Weights of a small transformer language model.
Size: 14 layers, width 256, 2 heads of 128 (1 for keys and values), MLP 1024 SwiGLU, 14.8M parameters.
Architecture: no biases in attention or MLP, capped logits.
Training: 755M tokens, 11527 steps.
MLP neurons of a small language model. Each row is named by its layer, matrix (gate and up: input weights) and neuron, and shows model dimensions 128-223. Each number is 128 + 24 x the weight over its row's rms, rounded and kept within 0 to 255. Numbers have three digits each. A neuron's up and down rows have the sign that makes its largest values positive.
A block is one neuron, or neurons of one layer that tend to fire together. After each block is what it responds to, as a language model described it from the Wikipedia text at the highest values.

L8.gate224:140122064139100121142151130138085133137173193103132131145126127172127145113162141164097128096140115143121098180158118141162104130140145107175137108107106096133102153128114123155114088147159126093126159126140113118128086145123147118129063123123102115139128076154146099081127177141166113114
L8.up224:139148102140135105099149135178148125128161133107064090103104097105130135103155091143158131137113111094130116091131090119125162145131186096105147132123094126094114152104152110132133133123150118112116151134136130116103121099126141141102092129158154154136131128183144129098153146178139130149
L8.gate272:121126143110110119153126102128098131096101123182151124082118086073142146141076140135161138126127142152160087152112124095087140143117132105135109167116118150151163118116122139116101125091166154146112137116119099133129108105102106166131126140089098174149118137080142122101124143131148171159
L8.up272:120118134136130165119144155093148117073096151209181106160103157096139142156116135135180084140130131114132120138130097136121126070138118117117053140114141121110121161133139137154110154153152126154079109139149130178173163105137150103148104136099066144136104133140120099138104104109150095128
L8.gate340:134105157120146127142100145142103157114142185154143105190118098113110144128126130135097161074095181125086089164097109160098148151154119142150125164124127123141107146142103150137120123109151108102147143166152066113126130107114101127133177140135139164148121143142129116115142108126172125133
L8.up340:120122131157106104137084134106160133094120108097136098103142121168121161119086129110142183112117137123128116140164082101130102114154129084202132108118109098151117114132112159130146117133123104082152108138101129118131144125183144141116141124113141137103144184131144122111134100084152168166
L8.gate435:159124110113153124145115124113137136124156149137145118134103130127129165074153117114138123157141163123074114151111107128132119160139149132118132166158115109143139128138071107135150162127155128136118127131115099116133189133114118129152142098190143127172126088168131141098164111170131142177
L8.up435:122136103135103077097106153120123155147132121141147144135113106147091110158110173180106124097134135116135091084160142163142142135104138112111103140075101163115100142151173114150143121111145129111109164125106149101144115146157077141116089122133144116127147125152107151124126115116115118142
L8.gate830:101148134131166139099129171140150142107169112146132121125160101101097131131140138102116137116100142155118172130165139168103145138088106118116122104160091125142122134158164124152121144143102170102142126142176196141157115121146141112095127110134155109084107134132180105181098116118138115152
L8.up830:184127162138100095114150102149128125117131105105073129112118118167140159146090128101147140111089088167099118138107134148105149136142113176150119140148171181120111130107118089162124128148114124120147118135111101116130174129111132123151129120151142152147167129102140139115092115107141137128
L8.gate905:121142107131154128139127112130139161135149144178136172122085126137135153126128147173149141176152129190108068169138150150106134107149142120128122138072115139097160099092151100123113107132149060114134112127146131148135135097181135149135132152144133125136115160115127145171118132135181117148
L8.up905:141142142154075133117102143145132117122145134147098141103124126176168136124128156172112184143124169104112138102123126116114126128122121170152112107102147140161148152126171135184133138108089146065163106131178114148134126152136115148148140103148164123153087170107112107107144144165096127126
L8.gate935:123136154117163136148121041152123129121110148153141156112138125154127177147125123152113111156162138142150103141146130091125124141135119137153099083112096103129136114151102139122113135123162126120107176105127091102122173135132114126151134146134143118136097103177108145127156110173126154164
L8.up935:120115109126129129155134094105080117071130081078137083164145125173112093142146145119125117120119184129105093128130113107133124110151134124113167139091128122163133124089124159098097094113139109099133152081151109123105140132110112100101107096124117138119107124141118150141124079130149130120
L8.gate982:152114122150091159161091083142127178120138150106184169141139116092075129086149140150138118143131132143098155132112144091131136179156132109142094109128116164125118165092092114111153140123137090090121151150117122115122137105121119086136130069135134114175153107072093129132106121115126108119
L8.up982:165161159104141111176168105154155134155121148140118139167089111118113125109080132127104126150119145126099115159146136129162160143113119117102102121142111134133137116167132140114184125143123100124116090187102088134127093131102139121135156130119137134146160126121094164173110122164145162129
Mid-word syllable fragments

L8.gate52:095141139132124163158122147107117132173120097098144144093118119167117155128098127149114147108126113143154104107136126085123140134110120170108156123122116104154150133142087129154122119152157133133160143167141147089133136104141154114129182105148182124091143071154091115145136109147174140110
L8.up52:107114137061148132135148136137126136153136168094143133157122141106103161128083130174120142129170104084139157162130119104121143166148143122094116132153094129141124112098099110121157128126142129112127089103131110112106156097126133135113144121103180161101106166116141134127126137123120088090
L8.gate257:112143095177117134103117132139119129147143138108131178128127132124052099130132136177135124164118157106117151117145128116130087147112117111147126129151130141161150112113093147120142128115161122130132110131162103124137135169138169149103110128150112112153144130089130045122128119142159134131
L8.up257:117085151139083152143107116147116150172128148130149093106094143144111156134108114179099136112112149159144115123158091114105144116103088159122162102155159130147124150122123125173141131139150097166163124103120115099127139083082128141146151105153067117103141124128183141138114134135150106110
L8.gate375:108130180092099125113097100115124085087144140157137127142112125096188129117105121134106088117121140152136165122150183071117116153164107147128078154159104145152111152123119121095107102122140179117121120097114149141169114117127114097125087138099153144108133142104115119134092113121103117130
L8.up375:182119141116097123117101124176102141115166138100134128127136131089128113144126155092124121153132117144097105068169133101178145171134143102099137135121167142134066147135133074125119110102125130172155123127162179154156153062157122136118096132123177138130160151140134108110120104105126087140
L8.gate565:088121144145140127163090085125075133102133147201149122130099141131146161133119173145090167122118156134120107141139095114154102133136122181115107148134143108129119166113088136134093146133160130121154166113136096169175128119134120128157128161108156145117154129130135127145123100137159107143
L8.up565:102121131139129125130119105106126135127115120143140116127135144138135168136148126125157131137154117132098122046164147115128164153163123127165120086127137145145148086165057126138168118146174127148155160158129120179047125127122129143075104143086142174118105109088150141084083138107133151130
L8.gate625:127129131078128163125118137158120099141123102100145134146065159127102148089116127121158150106086091150097135096131123107109149099149104115144163142142104159151129143094147082152106137146172127152092151117112145135154169139110101126135118130150119131099141123121139139143124099085116115136
L8.up625:114105107169112123135178139139108165154120119152132136131127136130132143110085122102097141099157100134136080072138118105105134101101145150156133124102137097135114125159135154129143118147132116129132119138120112123125106097134126114095129103149164133109121158172156110147076147120139154110
L8.gate845:094105105140140137147112134125120130091183156132146113099155138176153120170109169149105121129158171112133115127161100116118116146157143114162105154129127113186129076150082099105102144109159126174140136128118129105144140115135126150100120131146123135089097125129159151140136103127147094099
L8.up845:124127090137111135187134144173104093151163144111160132136139098153124115131150138117165169104140132118180152146092128113098066180166141155169096130159125150156129145136158158128124123126147110123150117122131151164157132170112132132099120106124106154093139134108120135119121158128104111115
L8.gate916:108111115121106167171117125118136138144151152111134149108099048114106141145164090147101128151101118146140118135103192126105164089176109122135105172108103128085117149106114076139099109115160141124103166154147129140126107110109108099143115126137118098163172139145129097113096135157152090104
L8.up916:134125116128123107116100104119119050141133122124100108159143141123148098158133086132143124142132131100138128112103126133125097117161115167117091104115107102125097146158160166152098146136133137096144187113139125131183131120133139129109092128139117109169164154142140130113128113123117086167
L8.gate933:104073148141128135150101190087122134089128152097134144154123091137165135160089124124082107118121167160125150085140143112106125133076101153100120106143138118184115136131156151111167141136131097161110158152164110144156096114147129147119136120140129148099111143130114150153110136141142146129
L8.up933:099139158101152126145106180111111151179112139113129133088118106133179129180166120169129151142064125127109140112132147125127108119107111140121149141126126122152146110112111156136128176129151123131124134125166121111161121151131105157172119146104145141139116152113157162137145142117132104094
Word-start fragments of split words

L7.gate251:148170105139137053124135134104064169135146115171099126094141105142119126156135140156124125117107134100126089112137160108118175138095120125128083131155145109139147158094075124166121154108136180148146137161162118137158127163106098099133146109141087128123131127077170122151102083116162134092
L7.up251:131116163108130170164107111151174102159103144115136148136112139110132119114108083128175094150132144114108163157102122136141092122154109099141130148087149128112138091161163139120119151111120117098133141100138161123104112112148135142112114113117169124129119129181104124123161142112114130195
L7.gate441:120130155173124127141116149150159115114158152103160158117108120139111121121171150172145142106149181130124160111111126138137150112168127123142114140135117115148144126146144121168108103101119135160100138158180092135145140171111133138147113124136122100130184131147117130151089091124131130152
L7.up441:144107134135094140076128127142116135120102107108123107086129130146135112108171144110137138106120099144089087131087102121100153102164169158134178136132147124151170151110127120116135117124141119126106151139141159138146124166120125142141101096128122132103137145140141124070154089152187148154
L7.gate626:067096084118122115147131138153149109121166183162142146122094108113155135094145086146137126128122123147103138176128195168112129125128154152154137149113140149176154117160126148129167120123164160099132160147128188129132142123137142129090142141083125154089168083123141082136126127122179148085
L7.up626:102127139132112125123104158141105141084114193142088176125131123109111090148117142132111169147116164108114136105144122179133071131130126108134116149126150121077135129125113116128130150140121123146148124159151120108176154131158134117173102175118164062148155128133110116098113118096119123140
L7.gate892:092105109169135142114136134093133143100172116150116123109126096114129114169114129141134145140138128162141136139101122129127171113141127110135130111154073141142123085105148142117181156132122110105149130117143091121176067148099149149150135099129158145166119143131146150159191076101154107101
L7.up892:116112100111120120132134124110110111084120169109121093130157149177135169138130118146121147128134125111073161156092137108116094141143086107164101133078151133099142109147146081113108130131130144122143139168158119122165117149146160165144118069103151172119153100136117099149162140094152116145
Pro- word-start fragment

L10.gate74:157130173094133143142134130133159104123094140147157119145101126143138081102096132156134120145151144164156148120125137124149139104119130156135182096131153162138115125127137111087131154103105126104117132189137096130151062175129146123075097169138123157128149153145144149121103130152139112161
L10.up74:095147176129160113129093138120131097119099121164146149181132131084100124177100124112145138169133139137132123140169101118104171169117111151152164088146099133120096141110095153147127144109155120119141084111149107124091088141093125089085147139137130132123118119130108126120121169162087115137
L10.gate507:146100103087112081139127112133136163106116140124135106081110118137117139106115121108173138124143097142134113119151077122100119135112168143137142150105138152096120114110166135104143133081139118129150090167167176100119114116104121142122092118147112144142084120085059143114137097128118160138
L10.up507:136117112114171147152123122093144132094163102113133097106122128169128115121134113136150097123123149154056106137131142156123111112167143172122164122110131151137111097112128132105138115123141103141122124174133156178114155135094118147125122132092140154109118141136116146156111102110120192112
Paragraph-ending line breaks

L8.gate8:140130136168134115180121159135170122155106138156140105133131190142106111100109143089118134136099140137133166137106124122121113103101123129120127130101089140129151158130150128182062151133136116067144107108125182178164075140104090166139129119157175136131133123126129094112123129090149120080
L8.up8:118138117153120099135132152095096109152108111135106106135145145150087173156129110112076105101160169107094080105157137094160120129129119160111153148122148136113140131143150113149139166137127144113117137122154129125115129121149128150144119164070090096133119168133123153159147139121108074142
L8.gate62:121113143137168134130177148107133150148130133179149090114102141109107142147151160119115134202127106149124157154099152134139118078112120147146125145130119106158097135141134156075118135145137121067116136090103148125126153099125101106113111153105113133121129189114106143137147112143092128082
L8.up62:105067169109099093187116102125117143166158153103162120124141085142131146088098134135101148118115163135090112135106137154109132152094137116130150131128139140155101075167144104131132137157141126120110168140096103108098161092121085149122075117103126160112107152140130110088079140128089124094
L8.gate132:154094138101122131167137081142141115163103084133114145115113156080130112132119114182132135123116127136107106151173071123139147123116129092138139148114144128109134147089143116142086120149175101123114125166124108106090121120114109128145090118141149096126151145134120148106132146154131158101
L8.up132:122181140119120137150139158091128130129132134141164084175108140102099153165161120146114118183184103121137093123141134115164146085151121111115089090125187118116141100080166117125117137121160135113120122109086158122095111127135133160116101145112116111123135164152129141098099106105154123076
L8.gate152:171117150109132178130126104109136132106121173165127127133109151099130126167091145106120133080131135109125171161140154121104111159126107080159056148157137110153116084130117126070096123144170154091123132121116147136142119143102120121130126132107107127105131150144133127136119164121164125073
L8.up152:149155091137139142154132140121155135108108148125116105151143125076120159120115134113132111142133118124091096082166134125115104126155138130117143117184127131158122118160088153113090147159169149155157102158164125198078129158116126143100116157097120129174144139118149122133150144111118126127
L8.gate342:083125121095110139172174126104159137085135188177119146132138149141120133126129156169103150142132127124118110160134128123120097103110117124143090189143110158141108108155129126115147119090162150121109072142093104166118155103123129110138122083159118150111145154091139143167131139186125098084
L8.up342:092121149101137156134121118140140106154093138131088123119114106144145130127140143133141136152144134124124098173149137114102159069128174129115133145154115119117137095103115075166159149146091130106154115130138170115165138142116106122129097121154167148119135117120122122162159073170136161140
L8.gate460:114156087093148076148151110120143131139126141168150164173096116133080130160132137122080095116168128138127105140160144132063104167130115091098101138135124131131151134090167100138119135149143086135142107131065141122112136124125134123135104141137124134134108144107125154147138117126123164088
L8.up460:146159098105134118114135125122184129122117074088144102144121136119121142140160134087141125124109170108114124152085164141148104142082178117101114108123126150105136098107137077107132122121098138109153113058120161084134141175098158120109100193180105138167121171125093097099158137135121104115
L8.gate675:145138139129151147116131108116164158149137134164121140133117140116135119117137171161101136110153172129115127122128125107173114138140147126154148115152118138101113168148135134164091122123141127099117125127121089136121146181098147174166168109105124134138128157117156132079165112160115162107
L8.up675:134111119158122139069153112094097166121135114107121110165106132087070158133115118129112121129129102116123099144149177124121123169137127124184147180105106107139166094142154122135150161128149161144154146160097124124103133114110103127145150130116119093143160175119125142133151147142099147107
L8.gate768:156123134155140113142139138102121095178106149151155113136145154114150147150116155146154093113158149135108110127117111114158106065118159164144128132096135125115138113128101110132135110139121117131112118111132123131120140123148103147138115167119103097088131131141127117083149139111151115129
L8.up768:138184116102127154160149135140096125132115139109151145131171120105081183128119074124161120124131133166097127074134073113151133134137147131110120114112139115165098153130125096130141144127158118091142148135169141132150098109097121127125115094134147130144122131147158170129098128115087153084
Year numbers

L7.gate166:122147153116170113190102183080135103146108129101153120151137167111091125095150147135120142127134103108115161129132118092120129107087147149173122122103139153150127129129107133128109165141220111109099142137126135117127101148101124163146107123118123113130140122123143100102097137129129146124
L7.up166:177134154144087140148175130146115115125139170150133094084098084134133123117156122147129176107168128147147106141169120130115062164143136136109166115041142108135115098143119138138130151119101093091109081158158104134163115175171111181103154180146145081120133110120132143154137180155134129165
L7.gate610:124143124120132083172098154119153136075131169121151165090150161084139132118155167114107129116083193125175127137126144150146147090165114116134146109142165084133118106132120157132118108084138085163146105133107152112123144147086122105132137139135080114084145139119102159123127130148141137120
L7.up610:101149128104170115112073115116109101140136123093128114129138116133141129174130155103092103146134094128186174169136114097131102116142116174119119171097129153195103135133154139127136136121105150105118120100112115119161157153162104149118133166118192137144129108084132128124097132113166134138
L7.gate674:096100131094112163155123115112157105142165165100140142099122122105138125116115137148120138124121147149110117130140140143123130109159161147112104127094112100144149132124083064140115112136133098158108160155112107164106162124111123130130135143113103148145146115091135083127105137147143143098
L7.up674:101100107104133094131117126112114134127100095148142096135156122119082141119139163125107064125168131136108098163091098143092148125117123105129129138155169145126137132151125151166117149131150132144096096129154132106088143151096130129132177133102154125145166162106132082144102156130121151138
L7.gate869:165068120143164136123095172157128125131180166111112122164148129158108134148121114143126130124138122153108089113136120095100175133118137120105080112105115108177091070157153137105135095107135119098129157118117160116118103120117133133121162173122148091167119136151104131100133126188130152122
L7.up869:111105116120118091140126114121141140135116086104121141119153149145147142115131098102113135128120109159151127124075144090156120118111162173085164119075108182119112173142120120091094156134134123160099149110150116079129147166081137126101121122128132157115124092150129108112136186111105128155
Month names in dates

L10.gate253:119105116121144119129144086110105160144116130167099161113093102126106141136106118118152121172127123111147096123108102076144066150121110128135097154138117097116143134112098160134144121104157151133122133127102110091110133138119097141126145126116051124160135104133112072135101130161102109077
L10.up253:129148125161143118123101149094136152109153162118150088120109140128155118132114104165143090173143111136116100148129127084127109104108142084143134112185094132118120091120114110154098104119134144100111106067148109100159128172139148145146113143150102142112151099149180131125127125132177101112
L10.gate655:177098052141104157114108102076101107106134114114157125103163137146105156115123101173163144113103190143126105115105127105119143161117141107162132105152096088132109106138140140126120131098141098106123150132080133102125160125106152123159140135131097150115169099128124135132137093139114111139
L10.up655:138104124101122115151106129134125134148164179133116125120114140154126144136115121135157133126170084111121123148119095157085147124150083141124148160118096143067161163090101117117115134098180169100117124104114098091107138132133123125128122136163105140140140077138117126133145178136164076108
Census and statistics tokens

L7.gate245:113123109109133121139148115077151151123125188134123128141101131091109144105142139151121110118117169161166111157146123152157154133108128134145137107115128126150101092094090139118146145099135105121111139124107110102156092118111112147141158106129090102122146135129143100154077184148131094139
L7.up245:113131133141115146097050173152149119145127140141137102128100122122118185118111140156144122145119138127099157113149107120141115076106147130126146137159147145139116098111121115129147130129116158139111138087121110137118161098139092125187157120170079145133125145125119104146145188120101135114
L7.gate684:137141167106148138073134110134108121144125130141137089123106117130146147139164127190103097162104176131093167133118145088163116158109142109195106143156110159148151075117114142081106144127158104108143116107113110129146145164106126129156165129073109098143122133087176111095134098150131121128
L7.up684:107136132123165097107130138146169111148131156110128126096153126132137133132176164099157134094138121126099161135178124134137167086123141139104172137198160129123097109145124085068121131125111154133151103116156143135076122145122150110133144134096127121107126121132099081134113140118107139125
L7.gate821:135135080134134140134130105125126106137117135100140146142104140106116157126109140083136115155144109123151129106122110099174145103133093124141133130145132157143139098049141129068151160115166106074109119132137156123157126106121095149196130136110057149125132116133168110091143161194113100107
L7.up821:127127126097171172144096128119144110143099165087075073146123097121134141111143153136132135144156105114112168127168127114136126131134126093139128117124156181191124124086111083126127159092128093120127124091091121125098152124124163109113144161125114104093135124142120069143142094137129131128
L7.gate932:133096152146108153140102150148122106104098153100142110141152101134164098103127135171129111155115112157147098132132169152151164115123130118137151089097104073154160107120104141114135126137118189112090142136166170105156075132129147144107130144151165133126095111097126140122106170129154105113
L7.up932:162151102111091133158106116116162128138116137107156112123108131159137141154192119124157121131133116165088163169152136117128116147120126149112110170106124133161104105127059075107114114143125107097131131119109105144131154114165114074093154132135097143131142096137134085110156129176122127138
Place-name completions

L10.gate125:119091092110119132128134129133117107121133170178135147123102114103119159100086159118107111114152134147170132173139097150121097154137143133145081128107156085161120112119172131171126148145125108113144103149109124149126112079119109124149091124133151157136075138116109142117104134138122118131
L10.up125:107145096101134118095096157111153147161137170133147124150122138109107141093160120107105136162152136126150137101072125142168121131124123114117131093100121091102092130112142119180116134149120127123127106158143114142087148136119098107124166146143113093110048154126149159132114187092110171119
L10.gate669:084151110119165146151119101093122092158133163153146091146114093101117140117146152149126125140157163149144142160140149143097127071084151152133098157151135122159110143081121142139120128156118139160109103130113156089128094153150125100106130138160099126125088127103157114095143150154132092090
L10.up669:122139130090152149168118129103134134136154164162098131153140148110121163135142131112101151128161137121122143116159074129108122140115098092102102138183121142094125104118162102152112144157111096146163139119129105131128094093101148118087149110163179098074072166120138118123115119158104098092
Year completion tokens

L7.gate193:129087078140127089128129106126108154136109137149125122166132147182125196139093111158112101152164118134146153105109152134146180161132142169170084152107133089107111142167130107115128140114096128110112159154108147121143144134133084123137124142129102103174085126113111153132166157126096160112
L7.up193:148118106120123123094142060107163153196142091144119144131100148182141108108160153137126153131146136127126117167115149116126117128105113156129128128162140144106130150157096142158179084139121096124116149140097112129119140150144140094112111134108136120167117112130127127106146102072098095104
L7.gate524:154109157114147130168164059131129134078154141124165122106122133124129169125085127149099150138130116136139128122117110104158117136132135115076113109198098111131125157137133161102099122131141116124141099092091144141090141109120125123087087090132071104111151137106124138099145105137129136134
L7.up524:119162136124129116106137097094158133134132074118105086132133122130131130119115123139127129145133141131183154110152156147105132172144112149146098076085127118099113125103088188132098180115151123124114115106151100129132167104138102129140101139110125169143119103120158145103094124117106096143
L7.gate577:108139136117169089106143057141100170126136104152112070136139102137118142122096126155121122152158163109115158129142117115151107138142181181108080132074099129115108123160157153161142171127118144141150134147109121136172145166143155158099106170142123131146157075128115136145108115155129121096
L7.up577:150138150120135134162164126134110143172098103146098119126114120116109110094115137163110127105125111127135127134123162131108140178124134124115134145106143128158102115178115130116095155155152131098119108130103153189102126119126130162124110134077176152140099121122078074089184143144147180145
L7.gate951:136153140124136087206164080119127124113138133130138123123126147114093121120114094114065086129113133167117115115113123099141137111140141142143129105133148145126144156122130116137102125174125170091122131116099142122143123119088152113114111141127123101146048111106140125107165122129104137142
L7.up951:110138089132149125102136149150092081160155143155182103119134096103123131126149103129097181132102131124131106140126149121159124142153146120114133126134113128121180078182145159127115156115138123114108119103140131156117104113178152156114141114151147147155111124160143097076116145145109177155
Decimal point in tables

L8.gate10:164091111112137119139138123126141118113126141108149138116144172100133150100148127170123155084129137160111122134127103085096095121142102092135114127120157110152105121164114125118107170098128120123091128145104085106120144099125160112124094117123123119159132123123123104135139117194129091135
L8.up10:157142111133110147093140138163143156140155090105108102168115164097096151104140109137088167147134105146145116114108163092138123116102136120117125096109120088155079127154087142101113148124093128097150116143149102190155144105139146112115118142136139093109108093127135149123103135143098126155
L8.gate125:127116089089119087138124107142074145163168090097112168081124139156149165142152089166112129114124169169113128147115134116143092104098156145149125106140137109120106134099106145169090142146122116130122130122128141143121085081094120157153184111093114110140131125136144126141127150145133152169
L8.up125:146081062100133139133098149171136126138132090129122139131095123113124085114129139093128143109130144169100113125151122183099118135113140160177100134090128133123119129129092145134154105153163099131137110122126101121091131077087124146114129108111096123127119150146166154104116111119116083115
L8.gate139:130114117140093135168156128105123132080148131107120096097120091128104116096091135108137109113121093137106139120170154081101113125143118114122133113134102117104156107162106137123091127172132130097150144123082111120185132106065119110159128116158142099135127159097150123135133107161125172097
L8.up139:140174134139139104148144122171169109130132165127135136130180160141194120136118127120113159138119097139165120120092128116125158068135133104111154155104139126123109172101143098080100143133135116149108141116130080113121161141149158119111131122105093063122163106153147123115110148119112124121
L8.gate266:151135133140093125172145142165147111133136140123110115105135144163101126125170132114126151114152134153118130121079121103152090196108150159159093088132108119125123136145101144149122101148140112111155148147121116143125092124126116151180124149127101119179113134145172150118111118166126175167
L8.up266:108167174176120155112127099150141094124133144134121127132113139165155082131105120081121104126187108166123126127171089118097139155129107148150105152074160117104100134126132087147126138181144142142144128134059147108144127087140073151130154139134123118103151146140129122101087098159096165121
L8.gate360:107100110101125168142137122125126125157138120124174159094092160175120163096109156117112158135124120127152116142086118124128133107113092163145104142116108133109089110130129149118107128113162183126127146127131088094112121118137161096158109120135146112095160130118180149109062152163131100111
L8.up360:135123140124157146108115138149112151134136181142144179111111095146102118128135123091117186082107151126129116134097161144137140098153115128142168106083159132127125106162161120068119126114134158127146130123100093145123123140129127106177178109157133141133099111126104182138127105073096101140
L8.gate615:174087131120159137122107103149097117149143150129146158075125125122132131118113149119130138123121134152116058129132104144086147110141185104167138100117110113094091146129110108136148119083142114071100139137130126093134148156111155118131143128185109091093122100100126155136105122119096113145
L8.up615:156129133119120126111170174135090129098085088075073130154121145149126124097111149107149194103137094122123116129119159156127115153155123095053107173076151112152115104121093133129135155095084118146139107110138137134124144128093133105136108110122132145123093167099137110148110130158117120124
L8.gate888:130108132134116134139151132148160138168157114102145090099115172136149143065131117161148115108096136128124190112092141118127127145106115110136107126107113130100113097130125133118079134087139133150144181140109168104114139087126144164148094117092158113147164143151122110093143165164161080169
L8.up888:122103137135145067140153125130133124128136099139112183104141090116124122118134090127150156115098105131153129103086117163130172130136115125150138110117121145155120123117105136137098123102131138157155172145131133157137120129103133115159131140118127131178148115158150094140092089161118152138
L8.gate923:124116134154131122109087112138119130149139150129163095124150152132118092086154130179123129109134132144162156165113121109097121118094133097153156089108091117145135121143130085161090115137147077096105149102152112169170131115128084177128102116132161094145140128085130115107077119174090161112
L8.up923:091090113183119130121175135123148106143148145089073124126130133165161134109153108118120155150119127135120156125130120171122109146145158131174130136156118146152124099160096127110120113122112109148128129134074141100113131146069107109094127170086114152086133172116113126092109090156130127101
Calendar date parts